From a checkpoint of a small transformer trained on Wikipedia.
Size: 12 layers, width 256, 4 heads of 64 (2 for keys and values), MLP 704 SwiGLU, vocabulary 3606, 10.7M parameters.
MLP neurons of a small language model. Each row is named by its layer, matrix (gate and up: input weights) and neuron, and shows model dimensions 0-127. Each number is 500 + 50 x the weight over its row's rms, rounded and kept within 0 to 999. Numbers have three digits each. A neuron's up and down rows have the sign that makes its largest values positive.
A block is one neuron, or neurons of one layer that tend to fire together. After each block is what it responds to, as a language model described it from the Wikipedia text at the highest values.

L8.gate26:479486373493499406514471506529557502494525580484550505444488530574440494533497500476481491528646456401500498397446469470471514550573475554481496509543483595532450503527488547417386480505500519508456524479439457478402447387483407476473528563587549493392506480564529509488570531488579525521617522464490455511466581582497546542546516543478493475543557490548519565505543447531513488554543
L8.up26:411480450492508495504401479526490482477542623484526382480505481540450543517495500447531478478462497481539544389493571476487483534549485533558477614447582555517397515573464549436496453552502594429460456499438447506528580492471493461466507562482461522465494468556491534390517534499520587541604493498510410539454498637514530484525530545500453479533476479524532537516578526573430464511545
L8.gate81:554540485590529541478426567466471433569551555561535427504437466554499566442545562462511470470623473491534581499578554493470518596517492447465496507489528506475468420506398515449520503450455554546515457451535476558512562442489504511527535547505485467519504485528528516517420468392488404471408458426483510541555487438528459519422431512532498507422567533445528490527517410495463504533487
L8.up81:507430514474558594475460496561576583503553527561543534547510507587446409465530474575475500434401515553526497485478442468488489522489408470444497601529441469480474499499572533625548487502502523549542549508539486498509480548376481556455447444424484607434493534555465457508451498537518519491419513502564467513491457425555507565507517455555537476509491547535477582466490419526529472528557
L8.gate293:569494447443408541463443537487503496534623576578420521405475466504436558427547462525621501454553480540436488487438461532519417476453543504438546495477471522559487537609456506539531484496497523576511534526486546500537377466607473493482488511471430470553508502517458541566297519509526488502455559527494491641536508522497492501497501450515552458470506483537438519380539466494484500536496
L8.up293:480483509377544430519458512535542462517495385566474415572467512496388514456543549537523443441466515540531609505531524490481512433504507499510508480431484544504509498600560466505497496540630506595488523449553475549556516510487477503567447550454494518570475514456432490408472471452522481485449498436553487516517420437470474464473484485517439457505470419454480559465408491414504537557511
L8.gate396:516454630501480478475414520536497493573569607548556460538549480423551454535499408445374580542498568423457478414521539465537480494388503501554401489503456592543528506469493468495517561533423551541539504474468500423383507407464481482468596566565479527546523460527497489554511518389513482514513559404525574440520475522503444406489428536478479442476480581434553527517546482444526549466461
L8.up396:485493521521522463471412459543594535508509551531523481531507503494512453464558437423412527476390468470553505472483629488582537503481498482471544482579435453426489562401457452459398520492430498533482492469455451455434458484520476533508480501511644459564511444487505552514493511446534507448595428406602518515505482483607458478591481462521535508557496543567433483480579451484411459614435
L8.gate414:459581443468480455491481511602547591471448518478484475510441484579489478468507336453595512540521508510467487478579476523402535614464445457390504430470527528562523507495499518512447526488536511566497541470523524551474480494530577386635537401496459463481475510385416463426471537565456530404488448529450432540538595580456553549447568489462520487507475410488594488449484493478563460504495
L8.up414:550527473452543510459460432422436538458523594527483446443475628488497579476546463561560496509527453514530526482493419518465515473466430435447506478495414431471581532554465475492496532597537491533532555578517504527551468462444425632476506446456412428548512417439485515457484487524572525491487451453458514542548518617488446473561616544474453442436465494466488544489508499492499576494614
L8.gate596:448412466588615577540612627491541394525559454529445459508503458534527539460518501485546423456543522532497507521511438466466451474457520541505496455485459563478543458569461499531528397491476493465467542481518496633399500357567521548421511503520518487492539502483488436468627537441537479488460447496611509429455519452537431536412485446533465501550552514433477498502392444505445533443466
L8.up596:434465484500527507492552516431546557532543394503469435454528503623510456427497538499514490538525493492469508509522507491444463554455546473435527461558542426494495420557401427546473448496401482583560481429591547465650448518552514676517479545504502560568506546593450469466584547496479523466473558451478405586534515497611452487502490438502422508498512520483412523433472466506484464505477
L8.gate640:509416497497521534558406531546517579512484574473410453409409576577515559579469412455496519529533505515532480468487450514514491558514506476483522388512489497482453468435483470548546457551447405562479467518556558556494440480461455437462520504537496579593506540538456465488558396468612536599539492541542512519537535466468620522540457423488378455460553513532569454502478502456547550552480
L8.up640:571492491388537484534385477511466454527519476486503572419476487461497436594500570506377491429485475492574432504423543569513479559442445607496508385464527475585413489521487466483537484440476579518475593508474571421605507559455480426426513497513523538345470504476492529460510520530562541491583525476507445474532441455546491482498493499446464494504460516368533517525451568498568621479475
L8.gate651:503500421486501498432451550483564533482516582491467463467500443504537481419549470482476508489515483503450473482621531550539513456494563507416474506459517556560394579531382504552451454391508449505440533580536538573349532554583580529426523540507561599526510551435597517561579579444552460554450490425475510468518512419497510487521483481429463412506500426533598411408415479520489503521470
L8.up651:499594508474468440518459454512582507506470524506490439502485541574549514410611386481556438502357472481530443433485458485495568513423485380459485439458517525595482485603551524497471552457421529471531499423589528458564578555425389499442557440519501538467469520520494550662633418451525446548524474490378486542526491474503545455471503439441438466487473488415452447524474461519511563486487
Responds to: Table starts and auxiliaries

L7.gate24:503586521482433509529443454485578562483473518526524409508473586532526470502556450581468514494492515482508573452515466516399496467434519533517426503538478456443534513513460418430430514607477495588582575515559507508528608418545475570409552525520485448469493479480464528414483512465534489434452578516490561486535483437429602474473565462416516448506535477479594423428456478598524481553390
L7.up24:579457476471415498407508527568447475605485432555495487450482539441579531461422484517530517449469560535531396518502527443546516482442443537524504567425519571588568485615480502443423514487553583426460536563445472531480489568517586557465527411485504454496483511519486527440472567471475593516578570418486449555621500468582397493486543469449479451452478475442467523537403474476532560521565
L7.gate65:476506544450509471520429456492421508533587423540432454573505518565494565524534455481457520502495586549431511518425518529452485538463546528518473573543473523519412638478493458528460510489456487457457428540414485454487451485575494539462507457449453499537527532596518416544543508458430405458481572524444447642471499478438456423535576576554487436453501585429427491530492465581502549521484
L7.up65:551518603484486469562464530510483491523471460434514481478518587434600513489516534490488530587477513470468479476473426496539503410489537574572477434510450615498505492491522411420497531469503553460509501581481516559476484510550532550443511486394482511439512548481489378485403442509550585515472487493453528474543503523481492467524439541387435474512485510508466499522492443491533508467401
L7.gate421:515512432506407470536500525622483499467475546470509498418543562560540401478548534487444530569571528460486471475394550456563494511553548516526459480511535476508509565527420435478500503477477417469454603515445511523405502508536515631537507536510550488500523497437474499514442444440550532511499431450535534506576514437414603377534530545465519461482447423607539437388502467402470490516535
L7.up421:462584550459406458498604499529522526536582563534588395580490426473552493454549425441458548530499521525451481469423612510482432504519438467559529442516494540534543584504402504504450392497506462481434505551422498454492499516526523548502553580525561428467480494418533499509510486478443527492394428597475428585498516518549507394488491450424444466496467466555538491475546377507547506549500
L7.gate623:444538467499495433652471475536544539566491508499503439524561532518545467544492429530514472397502548512469416434436526449544516486445556504468492535530496638610493471495485469452505387475520444449475454502555474430486502552480579472471478605504525523447492553451535537592471475475438552561482428488457451592441469522442542439518464459466563469480426578491607432489422485493559437563476
L7.up623:433488426518461486480420454469519424419502487514561371648519523556488526546524580483528509481445527463498535587449532545456460501565516491509506452517567501555458481525519449485452505414486398501544477494542501380438490485558541630525482530548493400488505501394500492403479541459453567437499503425547430517488586471494442428456523559423464410483459550493538543570524466473495425530524
Responds to: Table header pipes

L7.gate74:543572469551485463518516513529369527492516487531554390447495485401483452551563489531562543489455513560544573570540452440557507482453383485560458610499485509504512563471431495579493489509491518491477493464520525493370450481420504470529483459544399451475498510553497554474513383510536480465491536517536513595570492602491536339420528562566529561455486434416486534620505501503466557518443
L7.up74:498514479483481428671422497574510461459428555501547513538482572456469561492426527444418509479543484531503436469529533459557404542442524659486461421487439542599490407600446509432429467469433419399438479500550478530512497454475534542465469551412459485532517448504546503490512556406547528511513472386490468446497593531508484592517480495481466504574547449591484493430486506446495542502471
L7.gate190:576520530564495464602515501521492507531555371542550509492497579495479440462572542503525502496460541543526426481539505509531490539427523557526479501546463481472437525506474465423479462525502509499485505426553550448508520543484500484513469480446449589441518474566400603478533469477485451464432527445611457524524534490476524430571551514428564531430450429529530516449511540432452449511512
L7.up190:566573564520524498384519525476536529543446481560516467437563471548510457453400546528523515516512564427448382443494466422526533455539513513507454486505432484546454494543560542418498492492422360431488510457401419467508582497472510497395455493532553520428523491509512603460555481472561420560415596453499481494486532435363614526599485492581480508555509417550408426438538509448499403500506
L7.gate428:494446533495498458475495487505519452550526619456505456561472614564518394451483474420500516487519505473414475435428572503483426509498492493456486474491498589541419480486466533532515436478525461415464515467559624521495477347599463505401568518598609487516505450572519464507472467401440481433598506453572471512500507518555517494581544554499556420521502556527609551466580566470476438467497
L7.up428:445515512547500556441457460444438508511502412366480504522554485488435451441393540477446485441484464562455499540378533545579581552509429511566466502370493537528581551500554519556481470394545433515454469511511607498462521415520437529510494491542505531551474504471527599481447516471512504488488473482466561515461526487605508487470432471480494587578444561467559578498486497490516532475500
L7.gate684:554517468611526522393550581554575464553410556568620459479468465541509483533506535541519515541449493452475419465417560446545401553559469473451509486581577494479452449484500570561465484427410442528473525438507608492533538474387528461478584494499523485509526483560534523553508513399521496448472526411435486664590529439531496560464507510413448522514511557448526500402509517472445527507510
L7.up684:526476532548563438462587508549514480383504576504615517439536464554537489561521593393430511471466437512498553474485534475504445554442592432472503512557510474500501417453550445494445528434393436492440439571534493550480514551502486556488536571547546453475490534533547443469423562462457469546476406563487526499497487492566571535498495479402469501545469544416484566459572523510404435444512
Responds to: Table header separators

L7.gate49:445499475606498499513552520496426486577496505415545569456512495538536496469592598512426423447476489517447456531546602502541445519464479489429518531453418420474520365506544517528521545490523464548537532527429553487411525463647347481487547467539512463418490519430478521428539653481427522492497466547502512493510502517590505546443457471449481488418576488477489483496495528466473558483536
L7.up49:444508468469608461489555480495471491429585469497458521490492460414496480544588514504503522585481534503443648588429458500501529534489495454537483508522591431550585482499516517537560535436505469450457462472550495469457522452468434533450570496484555544468522477586532469466496528465533470477407472695572462511468516525533511398502468494479508590504503600427468496528495441472505498556502
L7.gate467:503486495485521535431423457528590462490471527439485522497495443471421564513472488518569563417490436388506542531501486484381446531505521466545482535545475499503531531533514505446457496483568647579500562439481444482511567506488448568523510493496605461535563488615517493475503512428512350455578572552483506420474543489571511487438519523508455510462546488500549553531524441523478393546527
L7.up467:521430480554492522501504457531495493552482462466493432483396513493528533438529590548552478418398560515428482469547475577549540502455607518508502516449527431435412479425548556546572529521531418543548473485534457481515476502532484497481497515490506533532543646442473477548515497470533415558462507404562515430498550521516501590498422545596473488441484555433426429480457464487558470514518
L7.gate501:566384468563543556538508447574537468487536540454505596536536454543544487577508520510534622451468467531481494505491461454486513510508593390559523512493437577462459406530500485427569545408456485451491535458529476447556508443519465469467513497521470505511561478464528539501444467507478431566451539528445479497510514533518462450367425536465484573422538553457425630475480514458492440483457
L7.up501:480445394502485617528554449465476447473525480440537557510434459481493506491494559507486430483488484496438489567513588563552460523395477508491520549533515416539485495565565487464559495509551540548556481526433571522525590490456418540493506431479483482462483565480498567411522439521451481520483522474522484485477441511547477482475433514495471524479459504445449418549533620512579404579497
L7.gate653:562470555440595609447448454557512434565482512435406570485582482450555454515493574489432483424449628456454510513492533485521573555582446473466483431549517535486533521444480533558509509523527510601590531504521550438543440449441454481424512495501518435437529510503515456506543480433473457568522503446525474535528492587566551456551526541534403508487523562467470563571510486414520466477437
L7.up653:510436546531575492580550463492481502541535459533433495487566485565450512490535447451537493445435470490494500486518482529453605436492532462479528550472494584530605456548553452565531470507399534536494514495578582364496545549504538547483515473569455495543517465428481469513526474388581484421591508486478463432527479513508614449488400588489473487507467515527476534511438543524554519560487
Responds to: Dates and numbers in infoboxes

L8.gate212:531436434542499556500519456546513564524518487538528525523608452481419446555507469506486461445530521393484489441466538545430459435454416538530505440496565483571582503548569554526458525438450417405535510550512397479441536410439434478512467404504507443495644540496413557547462489489530490376452433430539428553533595484564496353503529498581466503521578556603568595551485569369521507399532
L8.up212:512501507508515534544614450560397542527497478561478550494557407462537523564506481449421500438486558521453504468578523428418480582568436499521508538436507510482565546489522502490483402428556441449513481443563463447424568412605532477524577469518451547486509511488525478557506436396594517433435510492449500493518524426528552479469514553551505471581494494584585575454467463504486512447482
L8.gate382:500516444505480524506559465517504473516517436414501514417460485484458466549396562474542423434516589416531593506498506457424532570571506477388498480436559571553501508538513529534489554404648562534556508492446421429549477504478477490372528403436458530492549508529421508542522467460511527419483502363566551519476456455507490479545550527543431487504624447522528563469453437438486502447423
L8.up382:616505564498504560428479515527536590541502477528491473488492490567435480442464492580455455449580522490447535485488439442495482506536505513535492602506524390450501510479446543568485454548459513450557536511439388487484578368486506488488549475528460503415537473465491506493578485555463458509549530555569442482535405451477478479509434562578563461540380475472506514480492524562460496625471
L8.gate401:478381490492462447436501537495461459541567496493541564536504449433567596614535504496543561456581503497451529525551565427532457589531472511537463522444542556518581459522506480530568479442390557518484490474563493489454465357568480489482576527586513410560520440468435436496605466450519502502508602523558444396511526427533667510515564603441489474463507483393451515524491458541479383524493
L8.up401:483542480452456517591478499518548466496499530499450527531525426479490445537453457441517560505495576541575521492538561432477483479477478567559529389517471495486590460576529449488487466500590535554459541549537459548481517392446539537477540476400446455443488556450559511556443464441654567507451538514526532507538435529536586553433475487491486473498409537485448453458401460466508507480484
L8.gate527:533471521480458535543629464511489506442447508507481554436505502481607525511464469465514456488517450605437514419487513467524493536466463473497490484409534489499572519535531479475509489419395536584506519469527510422583532324549471485431501426488435567497555485520566568592546565496466435541519511463527557590493505454507541465391531468536513420442555461353552490408538543407349443513431
L8.up527:447481448585480530434403515526540468502555523474544579470479420568475475467396517473441495479499512488345474504513460456465508498547508531490502595519444614459561478568496461379447506464452478544515441542533493524466392501408494557507480555461533493489467438554436503469573517514567479493516571487515483479547442380549507471564527423534654437499460471478559549575549459474592512522567
L8.gate540:480436431598473576522489476510476521583507509472473514489473489426654537569476432499471519420493483483440428414524512441536503598489535476420521515542549503651461576440481472542539574382528453487502539427489479561490535508535439484430501475478474485484580640463536580488490396390425515508462449411468525529535377417534457486478458511535437455517448429428491550490499494469495492529510
L8.up540:435525460508486477412503445381406511506523481522541448461448441452527477427494573519518530525484457480489493580481525517565494406507537500503510578440388508494498479508417567589465512433484523477545537493540490544482508467579529534462439437563542434435455451481390451538544412520492463464497590483519462555398453527486475366490471441470457590520508430517462571499534513589503539506472
L8.gate547:531451556506457618454507511503502417471475497553478556509503455444549448600424426480550530453477508526520538546525470469469478562460464412478526556482454502493520606505545421500546481370455494519517541465570506485559430337526479550515541504511558498492560587484423550478520523463478450527458603477613470515515523429558438476484437489551477467546479417380457603449571488488512453457481
L8.up547:495455500525477582396591495535508475454481567536508389484494483532496452495619513505568457412479538457452506514486488440472529527620557470509574564479563574445557526540586480437526426438484582474570467526547444474529444463498572523513453436477534469487518596477495512456466519535478520457523529472611508497575471499516384450488459519460423532515482458533440601494550486510548470573551
L8.gate652:527430609602507479482529577528519486487505417388460505552634488509550547584401534486401471546603435524479510488434450489463580524501508519459462543549491587508574485514578448520490408401507504420563558455536508426501522409602462481506521543450485505545543477501531542462463478462562574357492464424525438533471508479540521439564450550610500533465592538528420522496508556495455463472480
L8.up652:483453508604488428476437444454497568447458466542475496481449528473471527535487493571505501429541481517549423471562474449546541561444546544454507525463465458539571453556466545612489468496457383511524529565526450561557410436575439483528518425442508524446494474508504432543547508573484476521510550504498558439590509463547467524394611428502418441517549511450462547502476551494515494457468
L8.gate681:532361491524520521432539479479582501547457453499480578547538484541474476557478477468475504481525438523441502494493583514510539558465539495501530544511536506525563556439458506488429550455500521527418562492526505431434486349501370589411504463588536552459525434529475539470580442533505473489464475587564500604534509477532544478438560528520434441638493454486451484497429487460514414538530
L8.up681:573444553620460522392505486464469509587516489425438558536531471522457533531529519481453535492510408567460459413423537518494474553361482568492475461473548592554493592481516406502582622502526626463462484497447449449490540364556412537472451438547471554455506455486525493508452478639502477531461515550458510598474509502494602493491532528497453499558516439514454487532387473475546570467582
Responds to: Formulaic encyclopedic continuations

L9.gate590:501386468565457489466551542455423463606532500479441530511413434490559511474486505451591472491544581572413604629564467512496466459492543530503463481500521592513545485482480449528456563470418428510471488422525480500483447398562555480415456521542475435435628558562490475465547516491600557477517510527602479459533499431505578410484446566526551469481521517512592442494484521511462497462512
L9.up590:423416463497474499482473500574435495554373534498509559540487488498483491490515563550515588479553544493502364487600457426456431558506508452467502476484484540607608541464484426518545455554515466479440524488469523544480385507543466480554528550474584521486529413466476447501553504475499475456500564491508480521557527435497490501469497467525413515425490485503439538430529491521546486488531
L9.gate670:503437436511483487456476527545538446534571485400467473526498520535534462590406548579534516427565561473508414470506542474588485472553567486502534537506532554595526496428555461544482486400511495528411524411568481481505522368500494461323549433448590462551590484536538511440586433480591507472475446500493522492513535520535517477445505600484531507551436545526439520424440481406526456515486
L9.up670:466533451458480592535620585437366514500555480538428539461511439536478476592478596528474552565503468447459494565530505411487507533489523462468497523487604510497487461543526532596499513470512540520485506584445448456472454427439526535494484542539471447394549492517472455413557416479507460555468517459428515487412444483539477417457537599579577417498529549438555426503527413425531527560480
Responds to: Infobox field starts

L8.gate52:405540415486471458507567560471479521450503568454521543512560525489439470617431494492576538608511477485556433499514517517475525430461511510490458484454509555529446511444477490454440495529515486485507518557548546555529432458467542434419464587547597409441480526554455535557392505454559540511490419456514483482578376486513518409537554468511552472553392477531561455485527576474473423461486
L8.up52:533515617504438443435486511458590565591567512516434503503499394514503526525497427423394473506495505587472403592544561486542533489511485570533527493466522453494598538469380510572548455523498561469495465438518548482507535479560589496407500642556493516495521426474489525442487479534456547492443623469523459525568552569546486426535514584559479520501424384424495555517512431464398486486496
L8.gate95:474523481451520363499594478494548582527518501550483417484480647487564495503542441567568460500506527495525516499426595517514476477465512483447533422511499525552489555532498520505555410542500471483425520531527572600512508568491505474550494580587481528522512436425436425590507513524494569486537458486499485576442532481533539531438532516505399372513548606531535562493474494426531513527460
L8.up95:523525469398451522524495430457501504442528479513517524399476559508567440512541429413449449533500526565426495516506407492519497452506538485526550463530542556535563470420441595508478637485447487495472492485476487490545550588520478481442476479538445468557537543544426410523535570506526563477388510531418464532448543567449507466423578502415574506473577523465519472552545559498536482494458
L8.gate99:475407396536498495454524535401554520562535475480501472568656404410483504485380460473533491483512473502499425465516498506554508537498441520495534500437509564549579502591403525500484419461476459476513443470506484374474545508557518566557430487557503535488501471499439650491495442472542487504424547428475427532471521504538485409570415549640541476560554468472423563541524556555493469549522
L8.up99:558387434644531563495534562469483492531560488406513466532547431491439451510442532536529498438519473454458474475475450510474517424515390460505519534496566473429546532555483489448526361600527505508498462567546502483491492535574476518587454518487488471469474491521485614430485489516514606559494526480442480525557491484511544445580555480578505485492442450472398548479479522501499504545463
L8.gate161:499461447512548469518520552475535465423575556474553530521542470528510489527511470485464596499527550433408418472592507478443508540491472472476512405455455529536445502423609499569502597466532481489584515451570409457527560512593438525406484484510517464485580454500471461420420552379492403522363500451497515515486608476503601407452444547505523530522559601447454477417521591539429477520532
L8.up161:463467525574485624501551557497468555561481427561392411437525545494512532497504523464451539534560480479620465520551435440497414468500453560485507509489588495589534526519472547521563486544476549462518531539619478487447485481496618512542470444537496469457464464432500579512497511467500532466491522467504442506503441515501539392571508488409451530558513476472564512537408510421434495509444
L8.gate266:508527556520488519515475472493589509552430448583530507488458527583544540614588517384468518502450552415455462519503422493535503447517529607536464556487527558568452481410502525431429598458582444511412516518493565478480537486504586479469462500518521480525483550615543459437509463501502539480525612529490477545472443604562483474531567474443453461517520443557565532435545556494447479420465
L8.up266:520556475439477519471514506528545460482534481408449592519587520547494444417529505502556482551498477467499402493454492517553643542550529623515490440413477533550494585525466512433499481495564439473476602519534535520571552455559539469496475450568402511583470588441511516513433525544449459544436435533406415530509546569445524370522530508411518464528520540503547515470471502546549497471449
L8.gate364:468425499510458540563456545412398550597460464470499447455525477347511575620486496426468544499507506462441571502469509495497392507481485484494533547573458582546551471545490530533521545451502487457487411546615441580481477420520435511447453505518495521506547523499554465493510549387472579527442375473496433540577502515532488501573463498574537537494478450500395559513453501475435649469478
L8.up364:389447384553486549652497486402490489459593504555520486440482496480489473505529486479581449479520544448467536520540491324394566469566513600478497478430524501468373525406512495550433536447510517462468440521487530523550467457557464534532565499427439428506474522480552528517517595543486460524580484414497470560472517448502474510540546535431416560501488463490471484557420486502485485441468
L8.gate398:520571513553481544567452428477481512554441480509500561486554439475456494547463535495589507463590442567493454543481577466534552512511510511479431526533470526501473535508514525524468416443586499491423434522580506441537461435525531529476489551480585464529575485488567541574475403419439472503500476442525627547529478480486538502453535406430530519610545585473436572496523445470457475478415
L8.up398:485469504439505541478587549588574497469470495450497504551506507494393494524518484535525492512473457573534551512568585523544484563442542514510506428512473555556531459442543464382544483507468505536467553465511462517541462451523437527448559513455549465475484519557561592473478506487502554578470498556517491421511501530552469435534537530384452372407505432483530411484520428437536375461505
L8.gate567:447580458563547446558526549480499513446528471464452541524413528448478498500454499551454457636493539490438526543507598460419565505432544472464469476485496524514525624602432407533580487398518450409551471481536492662541530480421492547404503585561448469389480481527520574498453546434493478422458556506474520503454501547505567485441489511425449501534479487546576537403422505452546511386490
L8.up567:524480482491476487553622509467480516461451553453594513427519451518554522507437500521337523562543576459532498536473450515541596579493518570563472617419442528480490554527410553509544469518539563449475461506594563535455444516524484555415526615503509480453498519446479584500495420455503565513454471462432493551573560504577418433456562536468376499548466619515526442521483446525383493413503
Responds to: Word-initial "comp" fragment

L9.gate152:529510503471475501568425491513497517508438531448519533549446448420463508473583438431472532450506630527429520413523478469491550527430483458477464420575539522579496553415442626484496458521515401531450434511435520559483502521589513578463547515566548534387475465518634450489502521537475538471502508411472602487471489472452512457370548462476555476591421527512477488512543475373465509488537
L9.up152:486517530506562529431470408438523642464456548536567601504471483616492488444490547588446484517551594519513457487486514505549548505432525464512532413562400607573526469483588459490605513470538522403437508461475533369597421485549437455418603421564426471422529474492631513530482489435447489494545513468611563542515468563430494509576451486471481459535474483568517626498592514443484452532465
L9.gate427:455453579567587522533430488449472560557473503453517487515460594472580563553546431497481500545583553575547400494521453464537531499417537508509455534525483512613469556402522443386529515482573504509510483545398507506391502482579560558440553538533529458437493582466507458509507479420460447424506553523521468490535532540552482499459557437505487452471523466460570465497622489444394562463473
L9.up427:446478475471611511556476483519556455586609514513503543519468549512582573581591473525635494504451404474544501501505518510508643523357510474558506459536496429600511530552379467571464443513513449456528527485555603445510536504495465582519495554484448471478514436419546522495507473487464463509531503504557487525428478536472477524537485467507438433594454555521452531497543551491465593529412
Responds to: List-item line starts

L9.gate11:446505496503401441519588599497517449521449542581488452463490459539544487508497498470494500517488593489503513571439443520414542546502485450487431548566484608577464420583531467447456420630499557561461529509470539507554346519483483473533476522590535496518484540419400512537565551531469599456550536597544399559561500485480484505448474498511479469508595520552518485529413545407494497552445
L9.up11:534516503561460429456497518519471500375445462416436579465476524577491575570495480579499507465554446485447516480495437469455489438602496539511479387534558473463533513485415446553417519386447513396519453513569526552519614509445466440480554480536468546450502460524508513549549473522405482552457494496443419495455519555527528551443552514430489487512467490557457556516460606444478545534615
L9.gate250:497476472460497513528470457487522426498514528466492491484447509516570504514432556489544516517550527535549428559426522447581473580509536481398498535568490477512435507469415461494502445544536527543526584569587583570507541442592457581457536409447531485502507494437550474533421455480430561500474482521504576545493472523488490479446526466472488296500385446512458536453490535394531470486467
L9.up250:640618467488466455525515582480567431433512470532563498515492459524539440478538505485534550468437507484452518493489522584469486502615398426393483467559533515560636472507528452499506484512465567469505543480513564530498398516510545512464438517477381587489518515586435434557473504502559515404397451508496522513481472527502557509456449507443546428482592471428549549427442611414550482520494
Responds to: Main verb after subject